Weights of a small GPT-style language model, trained from scratch on English Wikipedia: rotary positions.
MLP neurons of a small language model. Each row is named by its layer, matrix (down: output weights) and neuron, and shows model dimensions 458-521. Each number is 200 + 40 x the weight over its row's rms, rounded and kept within 0 to 999. A neuron's up and down rows have the sign that makes its largest values positive.
A block is one neuron, or neurons of one layer that tend to fire together. After each block is what it responds to, as a language model described it from the Wikipedia text at the highest values.

L5.down42,159,153,138,119,262,230,131,177,108,206,117,196,240,205,234,203,250,266,248,201,216,141,213,184,183,159,221,141,171,226,183,263,242,210,227,216,201,194,196,184,212,250,273,218,301,202,202,202,225,250,163,212,193,159,233,253,210,212,230,148,165,241,165,210
L5.down457,182,169,200,216,230,171,280,118,106,243,213,227,206,155,175,165,246,161,77,205,224,168,239,180,212,198,171,210,279,240,223,137,200,194,205,184,218,239,211,201,225,196,236,210,205,159,240,228,80,174,226,196,181,215,235,159,154,183,225,172,187,154,214,131
L5.down690,205,187,273,133,162,184,230,211,277,147,197,210,179,126,208,187,161,225,279,185,151,211,182,211,219,154,169,129,252,225,193,186,195,274,122,196,201,233,157,168,188,199,154,186,241,179,136,198,235,160,193,137,183,256,217,181,206,175,201,148,151,161,254,188
L5.down1057,168,140,239,211,152,244,128,130,151,156,161,189,217,173,211,238,233,209,219,198,186,123,180,224,182,147,157,206,254,234,171,268,166,186,217,140,229,231,186,217,242,296,218,203,179,228,137,253,212,149,177,180,195,195,213,156,197,201,83,198,279,175,198,202
L5.down1542,223,225,131,193,194,175,168,252,136,226,163,248,230,198,153,193,119,243,163,151,210,210,226,167,158,154,210,222,210,186,182,191,193,222,190,278,183,172,164,101,128,236,234,238,199,237,205,205,168,273,146,177,171,190,220,177,143,201,181,259,160,184,204,258
L5.down1680,210,152,282,132,248,178,230,234,197,192,204,174,223,237,196,208,179,186,145,224,261,211,245,208,154,204,235,220,181,235,193,257,194,233,199,143,201,218,217,237,149,189,217,243,232,210,212,212,183,243,154,193,146,217,254,203,116,185,228,161,159,148,149,196
L5.down1963,155,200,270,253,240,216,239,190,199,102,136,274,212,205,219,236,279,212,250,203,247,121,219,274,195,161,177,208,170,332,181,191,150,159,198,230,156,296,154,208,221,175,232,215,241,176,197,203,181,134,230,202,234,289,233,212,270,231,208,149,281,197,237,190
L5.down2538,121,112,174,218,237,252,209,180,143,131,198,260,219,214,223,187,152,212,162,246,206,174,145,132,193,230,212,202,223,113,160,226,217,260,129,83,191,283,196,141,274,188,191,131,242,179,209,199,221,206,240,155,217,216,222,207,233,218,197,153,219,240,168,185
Description: Prefix hyphens and headings

L5.down59,165,233,189,180,269,202,263,173,205,237,209,164,245,192,183,254,168,196,140,200,152,210,174,115,165,237,217,175,255,176,149,179,243,206,192,199,257,203,179,221,156,259,182,267,270,162,212,184,134,232,151,208,158,255,229,247,161,179,241,166,210,244,230,295
L5.down969,239,270,228,190,182,207,144,172,179,182,156,200,271,192,239,196,212,208,254,237,203,227,250,194,256,236,255,197,133,244,107,178,190,188,236,173,190,274,198,239,206,209,186,192,158,232,168,81,256,257,156,250,172,278,190,133,179,149,181,95,196,215,200,231
L5.down1000,224,285,243,139,276,202,171,209,252,204,219,231,238,145,125,262,273,235,237,222,147,193,222,219,128,210,184,218,234,222,286,173,185,204,195,184,228,278,243,189,173,240,281,174,215,242,184,226,220,147,206,194,248,173,190,246,191,172,225,187,217,226,195,167
L5.down1203,183,180,252,191,274,155,168,204,269,198,195,197,238,122,174,218,226,225,276,184,234,204,199,198,227,227,235,163,279,173,190,304,181,307,221,163,206,178,225,205,308,190,172,231,187,284,167,190,255,158,118,118,175,170,183,207,241,224,243,225,222,273,235,187
L5.down1684,201,256,225,127,229,254,207,212,159,169,116,219,220,162,201,220,167,222,181,202,155,189,253,225,221,205,176,156,137,207,144,189,167,116,248,230,184,250,158,133,199,237,216,108,233,221,228,185,218,145,294,217,170,221,207,227,196,215,220,212,212,197,191,193
L5.down1864,121,221,270,172,156,141,216,204,153,164,220,197,173,230,141,191,254,200,146,182,201,251,224,187,182,213,212,137,270,194,130,246,160,210,176,225,167,198,165,223,211,201,189,191,178,144,259,213,225,217,217,170,198,233,164,254,275,157,216,214,147,195,56,188
L5.down2220,149,178,206,223,191,170,142,166,195,162,184,245,174,138,195,146,250,197,216,185,93,154,197,192,219,268,292,184,229,194,194,194,202,190,123,242,241,205,190,145,239,207,213,164,237,220,237,201,183,246,188,159,191,229,167,264,173,162,157,270,278,229,217,188
L5.down2439,225,170,160,169,134,158,84,194,255,166,183,249,250,224,230,99,140,173,255,130,232,177,220,158,249,204,210,245,178,172,182,282,229,206,211,157,212,172,221,195,220,176,110,200,168,212,237,238,169,246,222,201,220,194,255,242,253,143,206,257,213,133,173,238
Description: Biography early-education verbs

L3.down395,166,174,270,220,264,221,267,155,275,175,237,225,245,242,198,187,213,251,248,146,214,189,202,160,209,244,308,139,223,241,169,251,223,228,131,156,159,201,230,181,230,159,217,127,279,204,95,261,183,145,179,170,227,217,167,136,188,140,272,215,199,200,184,246
Description: Biography milestones and abbreviations

L3.down820,178,186,223,216,194,171,160,172,188,205,168,301,166,237,104,222,254,187,230,262,254,177,211,177,210,243,192,224,221,173,194,196,217,212,188,218,125,177,272,214,156,237,127,209,230,206,208,191,150,153,209,116,209,143,152,209,222,245,153,254,136,154,182,197
Description: Multiword name completions

L7.down147,207,226,181,178,295,246,141,156,221,173,264,218,196,173,270,209,190,224,209,225,204,181,254,174,312,229,131,225,159,191,141,80,136,213,210,308,154,216,284,190,237,104,263,247,185,122,223,194,197,260,201,137,175,197,280,189,197,252,184,195,206,251,201,234
L7.down160,231,253,205,217,242,189,112,211,247,230,224,195,203,171,214,182,190,190,269,204,162,213,171,148,172,249,157,149,254,236,242,243,263,186,176,168,212,238,233,244,213,256,220,215,245,280,229,309,268,204,186,230,237,199,188,219,198,154,144,225,150,212,312,179
L7.down262,224,214,159,250,217,201,165,200,150,163,183,149,159,214,239,192,213,173,178,206,269,203,187,195,221,211,230,187,157,175,246,215,196,197,185,160,196,166,284,209,180,199,174,254,234,146,180,229,188,211,193,200,202,221,137,293,206,243,184,201,177,293,192,222
L7.down377,239,132,268,250,237,188,177,224,245,223,247,200,208,257,172,201,171,169,235,187,177,185,236,142,251,225,220,245,223,201,217,165,142,202,281,251,285,258,233,244,168,132,295,232,288,246,212,263,152,203,235,185,203,199,217,278,209,134,265,193,229,261,210,144
L7.down1259,217,225,225,296,164,205,184,227,284,168,289,197,110,174,244,261,239,189,202,176,200,129,232,242,171,210,202,195,175,189,155,163,170,256,238,163,218,191,125,181,208,321,177,228,218,174,210,161,220,169,283,240,213,184,273,192,295,247,227,218,228,208,228,106
L7.down1355,162,252,184,304,175,239,158,214,185,238,184,209,223,277,286,174,263,228,281,195,151,197,201,203,149,182,169,234,209,198,224,211,187,249,203,250,203,246,263,193,227,228,180,250,171,215,192,203,216,167,166,221,250,177,89,190,225,178,251,182,168,254,94,244
L7.down1681,203,174,170,174,264,218,209,212,211,153,215,122,178,215,308,180,210,190,226,213,238,226,164,190,209,238,216,211,169,151,218,234,176,233,177,220,203,222,227,176,253,147,200,221,246,138,189,151,166,302,158,159,250,188,239,189,216,138,211,237,195,165,97,202
L7.down2295,237,224,190,243,211,271,236,177,149,211,166,218,211,217,240,153,137,245,205,159,242,189,214,162,203,120,201,162,143,192,82,152,252,130,171,198,172,129,250,166,235,206,198,188,175,239,198,199,137,205,219,66,176,215,177,213,151,208,225,286,214,179,172,268
Description: Article titles and foreign names

L3.down1104,262,148,195,256,146,77,266,134,120,138,137,158,196,204,209,220,185,156,171,212,243,159,262,205,222,154,191,213,153,186,137,148,207,158,159,217,173,181,171,222,207,197,147,251,292,131,160,226,101,228,174,209,195,218,193,197,196,190,145,176,244,152,196,250
Description: Hyphens and colons joining items

L5.down62,183,147,234,130,224,200,215,233,231,229,177,188,169,245,205,194,252,241,194,222,199,204,209,240,132,167,255,172,220,214,192,259,117,188,188,186,134,162,157,150,176,198,180,176,233,215,285,189,149,199,200,309,158,221,216,168,192,41,257,178,239,212,252,158
L5.down328,155,206,204,257,140,211,179,175,241,269,225,199,227,122,204,248,222,240,184,225,139,176,243,156,249,185,214,223,251,215,244,279,195,178,201,182,164,189,173,122,171,204,258,208,214,180,179,246,227,253,227,182,249,152,210,210,225,196,218,222,218,143,228,234
L5.down505,231,248,217,218,165,224,188,154,205,174,230,317,203,239,229,183,273,208,212,185,154,235,187,187,206,129,174,188,236,188,278,184,175,220,223,182,162,212,213,207,209,173,208,199,208,218,197,209,175,186,222,186,186,147,206,165,227,97,206,170,186,251,239,145
L5.down1565,200,211,178,125,204,195,188,209,220,261,195,249,180,153,131,208,204,201,220,182,179,184,205,186,152,203,141,164,212,197,206,186,208,155,172,199,195,268,176,112,197,258,233,245,230,143,249,180,154,221,152,218,285,149,215,178,197,165,278,232,258,268,147,183
L5.down1876,196,155,142,195,266,185,204,254,193,251,148,171,99,219,225,241,214,248,178,251,222,216,197,252,151,247,230,267,181,103,188,148,198,280,128,183,192,180,239,196,210,207,183,229,250,199,180,173,226,179,142,120,217,178,219,138,227,218,225,250,241,240,159,217
L5.down2225,183,254,219,215,168,178,202,211,170,141,194,166,123,221,177,132,227,192,147,196,183,191,191,229,244,158,181,208,167,119,193,208,217,228,204,195,148,148,96,184,168,183,184,254,187,170,145,176,167,163,159,170,217,191,213,220,186,221,187,252,170,239,208,201
L5.down2325,246,230,183,132,207,225,271,206,241,208,168,166,239,268,229,123,280,194,194,168,191,163,168,157,249,266,303,282,222,160,193,198,136,245,209,163,99,163,149,104,228,222,161,162,177,268,197,196,171,198,141,71,189,182,152,223,278,266,264,232,214,107,202,261
L5.down2506,134,135,191,237,229,257,138,194,250,165,204,119,186,259,141,215,169,277,171,216,219,126,182,225,194,194,166,174,177,162,150,194,210,205,237,230,219,215,278,176,178,209,232,161,194,210,147,255,187,175,177,162,182,177,122,180,218,62,116,216,196,202,209,190
Description: Institution name endings

L3.down946,148,277,222,149,248,227,281,215,192,140,143,202,188,197,229,185,286,207,171,194,165,176,233,227,219,202,216,294,198,190,236,234,170,223,203,138,163,131,180,162,216,210,342,296,200,321,201,194,151,214,228,179,261,213,199,285,205,219,198,217,278,188,200,165
Description: Token after a proper name

L7.down859,170,191,233,222,202,185,211,277,232,196,230,185,224,202,128,220,238,155,217,177,223,228,111,278,266,148,254,199,240,196,211,243,212,214,247,191,216,227,168,198,213,231,174,165,219,141,166,174,173,222,152,213,144,244,75,295,154,232,234,182,167,197,134,179
L7.down907,148,201,202,237,208,220,209,212,205,250,177,84,157,185,162,218,210,232,201,266,177,190,221,238,178,154,246,178,215,200,239,105,193,220,216,195,175,265,204,284,210,192,213,197,199,191,228,205,200,206,183,198,240,266,168,201,155,254,152,197,186,220,200,171
L7.down1336,216,222,117,194,159,223,178,218,250,197,181,128,198,158,175,235,135,249,241,118,191,189,302,209,204,236,172,198,265,195,167,200,240,216,212,209,151,247,220,159,163,113,185,190,217,179,198,176,196,201,231,234,192,177,181,164,167,186,155,154,172,195,237,180
L7.down1580,296,247,252,252,195,231,143,262,172,171,176,214,199,167,198,222,124,161,192,245,224,165,164,203,154,232,203,204,163,188,196,231,251,189,190,177,86,280,202,230,251,163,211,192,236,202,237,207,210,205,172,187,194,231,201,167,141,173,177,100,217,180,112,206
L7.down1981,200,245,205,196,182,228,200,164,252,203,192,126,231,157,206,224,169,252,143,168,165,207,223,134,189,194,241,272,165,180,139,109,187,133,152,212,252,210,206,198,198,239,234,139,209,148,251,180,170,172,221,204,216,227,218,206,224,216,158,220,156,211,143,241
L7.down2146,260,235,247,255,219,191,178,243,211,179,88,239,251,182,193,223,180,221,253,164,183,112,209,171,164,232,111,212,257,242,229,265,257,159,153,245,184,162,178,198,200,201,213,240,209,161,232,169,191,230,147,186,201,250,237,176,248,170,251,240,248,98,184,231
L7.down2188,160,192,169,123,141,243,220,185,190,162,224,208,209,187,199,133,187,240,211,135,276,208,265,208,160,170,248,229,230,162,201,216,289,186,262,184,253,233,214,267,291,286,210,268,217,130,150,163,186,144,176,160,257,261,219,167,257,176,201,235,196,218,191,209
L7.down2289,281,209,84,288,207,243,162,242,146,184,191,191,206,219,268,203,244,164,144,163,222,203,227,168,204,228,214,177,242,222,152,218,227,266,165,242,212,242,237,238,163,202,175,214,219,142,231,124,164,252,178,239,210,214,171,188,166,224,221,255,137,187,201,243
Description: Biographical achievement verbs

L5.down108,171,247,236,174,240,196,202,242,169,154,206,212,160,160,186,148,232,237,211,264,228,280,162,216,206,187,187,86,163,215,203,174,136,173,230,202,261,198,176,154,265,225,216,199,251,200,221,194,291,255,130,193,82,208,182,167,251,165,206,258,140,177,232,248
L5.down127,207,252,230,255,188,220,137,203,221,268,239,244,192,135,188,189,207,255,209,151,176,187,217,173,222,158,208,199,209,217,115,147,226,227,259,243,250,209,178,218,154,183,141,202,202,249,207,210,186,207,130,202,238,203,176,163,139,174,189,167,284,253,190,225
L5.down1003,202,223,167,300,214,127,189,239,222,182,239,171,189,223,206,210,275,189,164,166,212,192,158,171,209,189,301,192,233,182,211,198,225,228,166,241,140,232,161,190,181,201,175,259,185,186,174,127,274,234,172,147,203,150,259,246,192,205,221,217,159,258,133,207
L5.down1291,160,180,242,228,163,178,211,166,118,178,213,170,194,188,174,231,152,210,191,187,239,209,149,201,195,149,163,243,245,238,173,148,223,239,279,207,209,201,175,150,164,202,209,215,230,173,262,220,188,173,261,197,238,159,178,201,161,244,181,173,146,269,243,118
L5.down1576,253,204,191,160,223,274,187,173,216,218,165,267,214,195,169,165,195,197,217,157,194,161,183,150,202,227,146,224,191,252,229,194,189,240,203,208,159,204,247,206,223,240,236,217,242,234,190,222,288,202,195,184,208,166,181,153,233,126,158,267,234,222,154,200
L5.down1598,225,259,216,217,222,187,200,198,105,228,174,163,119,217,230,182,186,265,193,217,160,146,266,229,186,162,186,204,206,231,171,173,150,164,156,236,226,199,227,246,172,180,224,230,135,214,241,308,183,257,135,127,218,186,160,249,170,199,155,252,186,75,194,181
L5.down1939,158,198,226,216,226,148,200,228,187,196,169,157,209,137,119,278,251,164,173,164,182,260,141,197,159,193,140,195,253,181,157,198,164,202,208,232,186,167,151,211,169,263,125,163,240,177,181,248,197,184,160,191,236,145,154,142,190,198,214,135,244,174,252,221
L5.down1951,224,265,239,246,215,266,185,199,168,228,134,195,206,254,181,253,179,188,187,251,181,202,244,175,229,282,173,209,222,244,195,205,218,137,161,213,159,215,172,199,197,169,180,165,93,196,142,253,274,181,251,225,190,115,190,144,259,147,241,203,197,198,217,214
Description: Comma ending main clause

L3.down2049,195,152,198,223,232,172,204,157,180,238,213,154,230,136,179,193,306,228,171,254,240,177,237,243,190,223,194,174,213,229,184,215,139,215,227,207,155,220,211,153,259,198,178,255,220,237,186,228,163,152,236,241,168,152,196,178,225,118,196,204,185,142,178,166
Description: Comma after noun phrase

L5.down30,244,179,131,261,211,242,163,229,185,197,222,211,174,172,244,188,291,194,269,167,134,152,183,114,234,211,110,177,267,175,233,205,253,208,180,212,144,245,137,203,209,261,215,189,109,226,300,198,253,234,193,149,249,223,255,191,197,172,194,180,205,157,191,149
L5.down460,214,159,183,161,231,220,246,133,141,291,250,165,223,179,156,208,205,177,276,181,187,173,188,199,157,161,197,158,117,141,190,178,201,249,174,292,153,249,255,194,243,207,177,196,141,204,184,277,177,233,214,178,195,219,212,195,282,130,263,177,212,189,192,189
L5.down593,200,191,161,218,189,284,179,229,145,161,218,225,234,211,329,214,183,227,258,168,170,136,160,151,216,171,155,205,254,143,225,176,204,194,203,153,212,232,175,217,187,119,157,144,160,148,193,147,255,195,221,191,183,303,278,195,226,175,207,173,197,150,214,201
L5.down847,165,187,125,188,228,211,256,244,187,213,255,242,212,238,194,152,169,230,224,171,157,186,264,159,209,189,213,138,190,185,128,263,200,190,166,254,218,207,171,162,297,190,134,215,263,229,220,255,241,152,240,145,291,291,219,237,186,156,275,153,148,196,322,214
L5.down1527,129,221,176,195,187,276,76,247,241,299,192,235,231,205,163,230,177,233,203,247,182,200,221,229,187,211,137,190,216,221,182,234,215,185,162,189,204,144,167,248,254,198,197,161,216,202,166,279,217,163,191,137,191,154,119,146,178,152,315,220,256,176,197,179
L5.down1843,202,183,139,207,134,178,173,175,216,287,257,164,204,96,196,216,171,135,184,288,195,96,229,134,248,190,111,139,183,238,186,149,137,150,185,254,183,261,168,136,179,212,186,201,201,201,164,153,221,249,175,204,164,178,279,132,246,187,168,193,179,112,152,213
L5.down1979,133,176,160,205,199,261,220,193,239,209,302,185,205,172,150,165,237,155,214,163,243,162,195,171,169,252,149,231,242,213,222,151,235,152,252,196,169,195,191,157,261,222,190,188,122,200,224,135,195,185,197,265,190,181,83,222,270,248,209,216,132,177,143,293
L5.down2281,217,136,160,220,205,247,175,244,166,142,233,214,207,82,210,145,214,153,238,195,220,221,192,196,295,238,146,194,212,197,256,191,206,189,191,213,189,256,244,220,230,183,166,211,187,216,218,185,165,180,194,204,230,224,190,193,232,197,282,185,191,214,226,241
Description: Heading closing markers

L7.down117,224,189,235,144,141,150,278,177,187,186,242,185,197,169,249,110,134,170,111,252,223,205,208,221,150,192,158,219,138,272,244,226,191,158,228,155,181,171,193,195,219,194,191,105,173,193,181,117,197,177,231,156,173,187,224,158,290,196,200,145,157,149,189,189
L7.down545,197,88,203,173,220,202,221,253,85,171,225,238,283,226,231,253,159,211,248,211,264,130,156,274,135,240,194,216,205,169,177,152,167,186,207,222,119,182,232,176,161,132,182,174,221,215,199,188,152,190,284,244,221,170,221,236,231,203,176,263,196,207,148,240
L7.down799,205,182,194,219,213,216,224,176,177,229,230,252,205,163,164,256,180,168,167,245,189,150,245,109,168,172,239,186,219,220,172,185,157,231,183,135,173,125,283,192,152,172,283,194,219,183,208,181,138,233,271,224,183,141,211,165,188,217,254,170,164,325,206,172
L7.down810,216,260,204,223,117,213,163,192,300,189,141,227,203,302,179,154,196,223,199,253,165,236,205,194,196,226,170,218,142,179,155,252,183,210,225,179,104,203,276,236,207,194,214,173,251,206,229,199,184,198,158,203,235,252,217,224,210,244,139,258,171,210,175,180
L7.down918,139,169,170,179,228,208,160,226,186,152,248,256,179,245,200,175,177,178,149,167,248,250,180,203,253,202,204,179,201,170,126,196,215,247,188,154,182,191,229,245,245,201,193,189,155,157,232,261,119,172,204,211,161,200,219,158,200,195,175,152,218,154,222,245
L7.down1442,185,232,337,177,200,169,246,212,171,236,209,295,146,102,167,235,228,182,142,251,136,205,256,173,261,200,195,121,179,220,154,130,169,219,185,182,195,262,193,232,175,169,214,201,202,199,208,170,212,235,136,199,223,168,238,195,156,203,230,216,242,222,191,151
L7.down1784,181,180,206,194,254,170,118,195,207,182,243,206,197,187,259,129,127,223,140,222,272,281,195,185,249,234,276,132,255,176,222,184,220,207,202,166,206,219,149,81,243,250,191,173,208,195,107,250,193,194,202,166,174,256,201,211,239,160,219,249,76,243,146,220
L7.down2551,219,205,257,274,205,238,185,211,255,267,257,210,244,153,170,206,181,251,211,193,259,230,265,264,211,265,199,158,155,211,262,273,166,243,208,78,154,176,207,167,194,132,201,242,256,204,247,127,213,234,188,219,286,190,220,187,177,180,172,262,171,243,191,229
Description: Word-initial prefix pieces

L7.down660,164,130,198,163,213,227,216,250,171,264,195,205,176,226,221,182,164,215,127,204,149,199,126,165,148,170,243,233,196,244,193,189,152,207,236,202,211,228,215,170,168,195,264,212,214,144,229,200,228,236,139,191,163,227,182,239,197,265,185,251,205,255,205,211
L7.down1332,110,204,227,199,205,237,133,162,265,218,93,165,200,288,186,178,233,205,205,239,187,199,160,138,216,202,144,191,188,150,193,160,155,176,230,194,157,155,152,178,177,235,223,121,189,292,216,184,164,180,209,218,178,254,121,224,159,158,238,199,175,214,126,228
L7.down1764,163,174,160,192,174,122,196,237,180,224,206,260,134,174,187,226,189,185,212,193,196,187,192,250,268,182,166,192,197,98,104,251,229,223,223,214,203,134,214,169,269,279,123,168,256,200,132,163,125,151,175,127,193,179,147,180,183,217,215,191,199,185,186,201
L7.down1841,210,273,208,228,257,188,186,199,145,202,182,196,223,215,101,173,253,197,150,211,156,148,225,212,186,263,198,170,184,214,192,205,112,172,217,218,115,178,204,161,254,166,226,282,279,218,169,207,201,263,215,244,241,173,219,138,193,203,178,207,177,173,222,175
L7.down2067,170,171,202,183,168,122,299,226,191,250,195,220,231,155,215,239,188,170,171,262,182,143,175,184,160,215,231,171,131,264,157,197,210,184,167,237,214,220,203,242,204,210,195,210,237,198,221,178,226,161,209,180,188,168,185,221,218,134,226,237,152,219,145,215
L7.down2294,188,176,122,145,243,211,191,214,224,141,217,284,209,209,248,172,239,188,238,235,235,153,132,211,259,192,229,167,168,220,196,221,223,170,220,205,198,167,168,198,191,249,148,138,228,239,188,188,236,215,151,256,195,227,208,208,203,183,224,190,202,181,230,252
L7.down2399,254,199,206,203,241,229,182,202,209,165,198,231,145,184,140,156,187,230,180,186,136,264,173,177,163,197,207,182,168,229,190,176,226,253,192,188,128,181,242,123,159,176,230,251,228,229,186,213,237,163,172,204,173,185,194,224,179,180,138,162,169,205,171,179
L7.down2495,194,260,215,157,225,258,134,188,254,245,224,180,198,265,217,213,198,138,219,138,203,58,147,152,207,186,228,222,189,268,216,167,153,207,219,192,190,247,186,175,239,148,228,201,227,184,150,222,226,223,223,243,169,182,157,165,182,165,217,216,207,164,160,213
Description: Organization name heads